From a checkpoint of a small transformer trained on Wikipedia.
Size: 14 layers, width 192, 6 heads of 32, MLP 640 tanh GELU, 5.78M parameters.
Architecture: LayerNorm before each block, tied embeddings.
MLP neurons of a small language model. Each row is named by its layer, matrix (up: input weights) and neuron, and shows model dimensions 80-175. Each number is 500 + 50 x the weight over its row's rms, rounded and kept within 0 to 999. Numbers have three digits each.
Before each neuron's rows, "fires in" lists the words (lower case) most often at its 100 highest values on Wikipedia text that the model never trained on; "fires on" lists the tokens most often at its 100 highest values on Wikipedia text that the model never trained on.

fires in: "league", "they", "days", "district", "international"
fires on: "ague", "y", "e", "on", "ays"
L4.up155:482460537509507523518569500503424446453600413490523521485528503505463497460475422559411487446595511507573553613496576462547480440538510386502438460501552514529575475448528583523478561511520579544484441469424516517496546508540511523506451494505498553512517493426527489509569551469455416485

fires in: "he", "office", "later", "department", "off"
fires on: " he", " off", "ep", "or", " later"
L5.up467:521468590522535523479521492506436504370419454510459484652507547432465567465438497465488540458512507524507485399430517464504519480502455582554506463481568599476450527466536473503437449584580554473516540577607445555600453512467509481520475472513502483521467452617458470504389480468482463648

fires in: "on", "at", "back", "in", "del"
fires on: "el", " on", " at", "ack", " in"
L4.up238:523497517524558472414528532485447543508501449524475450513548515475469412481566508475457568537515471499519487494551467498466601479477465507458424537402434618533485515467510580553534530401498412492446431484515463522434428489435630510526514431504462503526551551430481594424395451498498449418

fires in: "as", "when"
fires on: " as", " when", "qu", " As", "es", "s"
L9.up210:452562503461521470599554547534501469574542510526421547500480514484547493475430564517482464520582506466521434497496556458520553479507474515471501606482456483570533511519507533441562474531440381493449540586467506477487533493541550527506475569503430434421499573529527528528553443450586487546

fires in: "league", "won", "for", "january", "joined", "august"
fires on: " Le", "on", " for", " ne", "oin", " January"
L5.up302:513438467440514481493509537498502572551487493560490494574390567464514554423575521443521552503481466544572527489509424407410575413453478398594472520416494528483497475515391565507463558562538450511530584514546562452504406461531554584440399525538487475533523504474490552490467486464493382556

fires in: "he", "two", "several"
fires on: " He", " he", "al", "he", "se", "ts"
L9.up408:558485510508467571519420479495483468502525495513562498438538543539511516461553356492501509493515540477434505487516539560532481529434572517492569479539441487561484521553563535490491449545501420455388478466565563446424465503495409590545575466589472481452526513459509465521428518597390504582

fires in: "had", "his", "has", "five", "ret"
fires on: " had", "ive", " his", " has", "ly", "et"
L4.up202:578441495404466574513480578486488572503509490598446528501433543524506516503523489567554492460593477481497398486499447391513422496579430464527508459552561547548545518509483484618531549428564571428468550561541515511528411501435558504528467455479485544513490568498428540470476537516491413451

fires in: "school", "tournament", "event", "army", "art", "architectural"
fires on: "ent", "chool", "ch", "t", "my", "L"
L6.up519:600454494499491536396559486549499525491487499463451598447527439440509378530443477488445361486529576499552545449506572406467518432520512526530601561547436499557451469447493543612436495471519600459516503474488550450436399507525440573510504492505499471548528523478528452474585567555499463558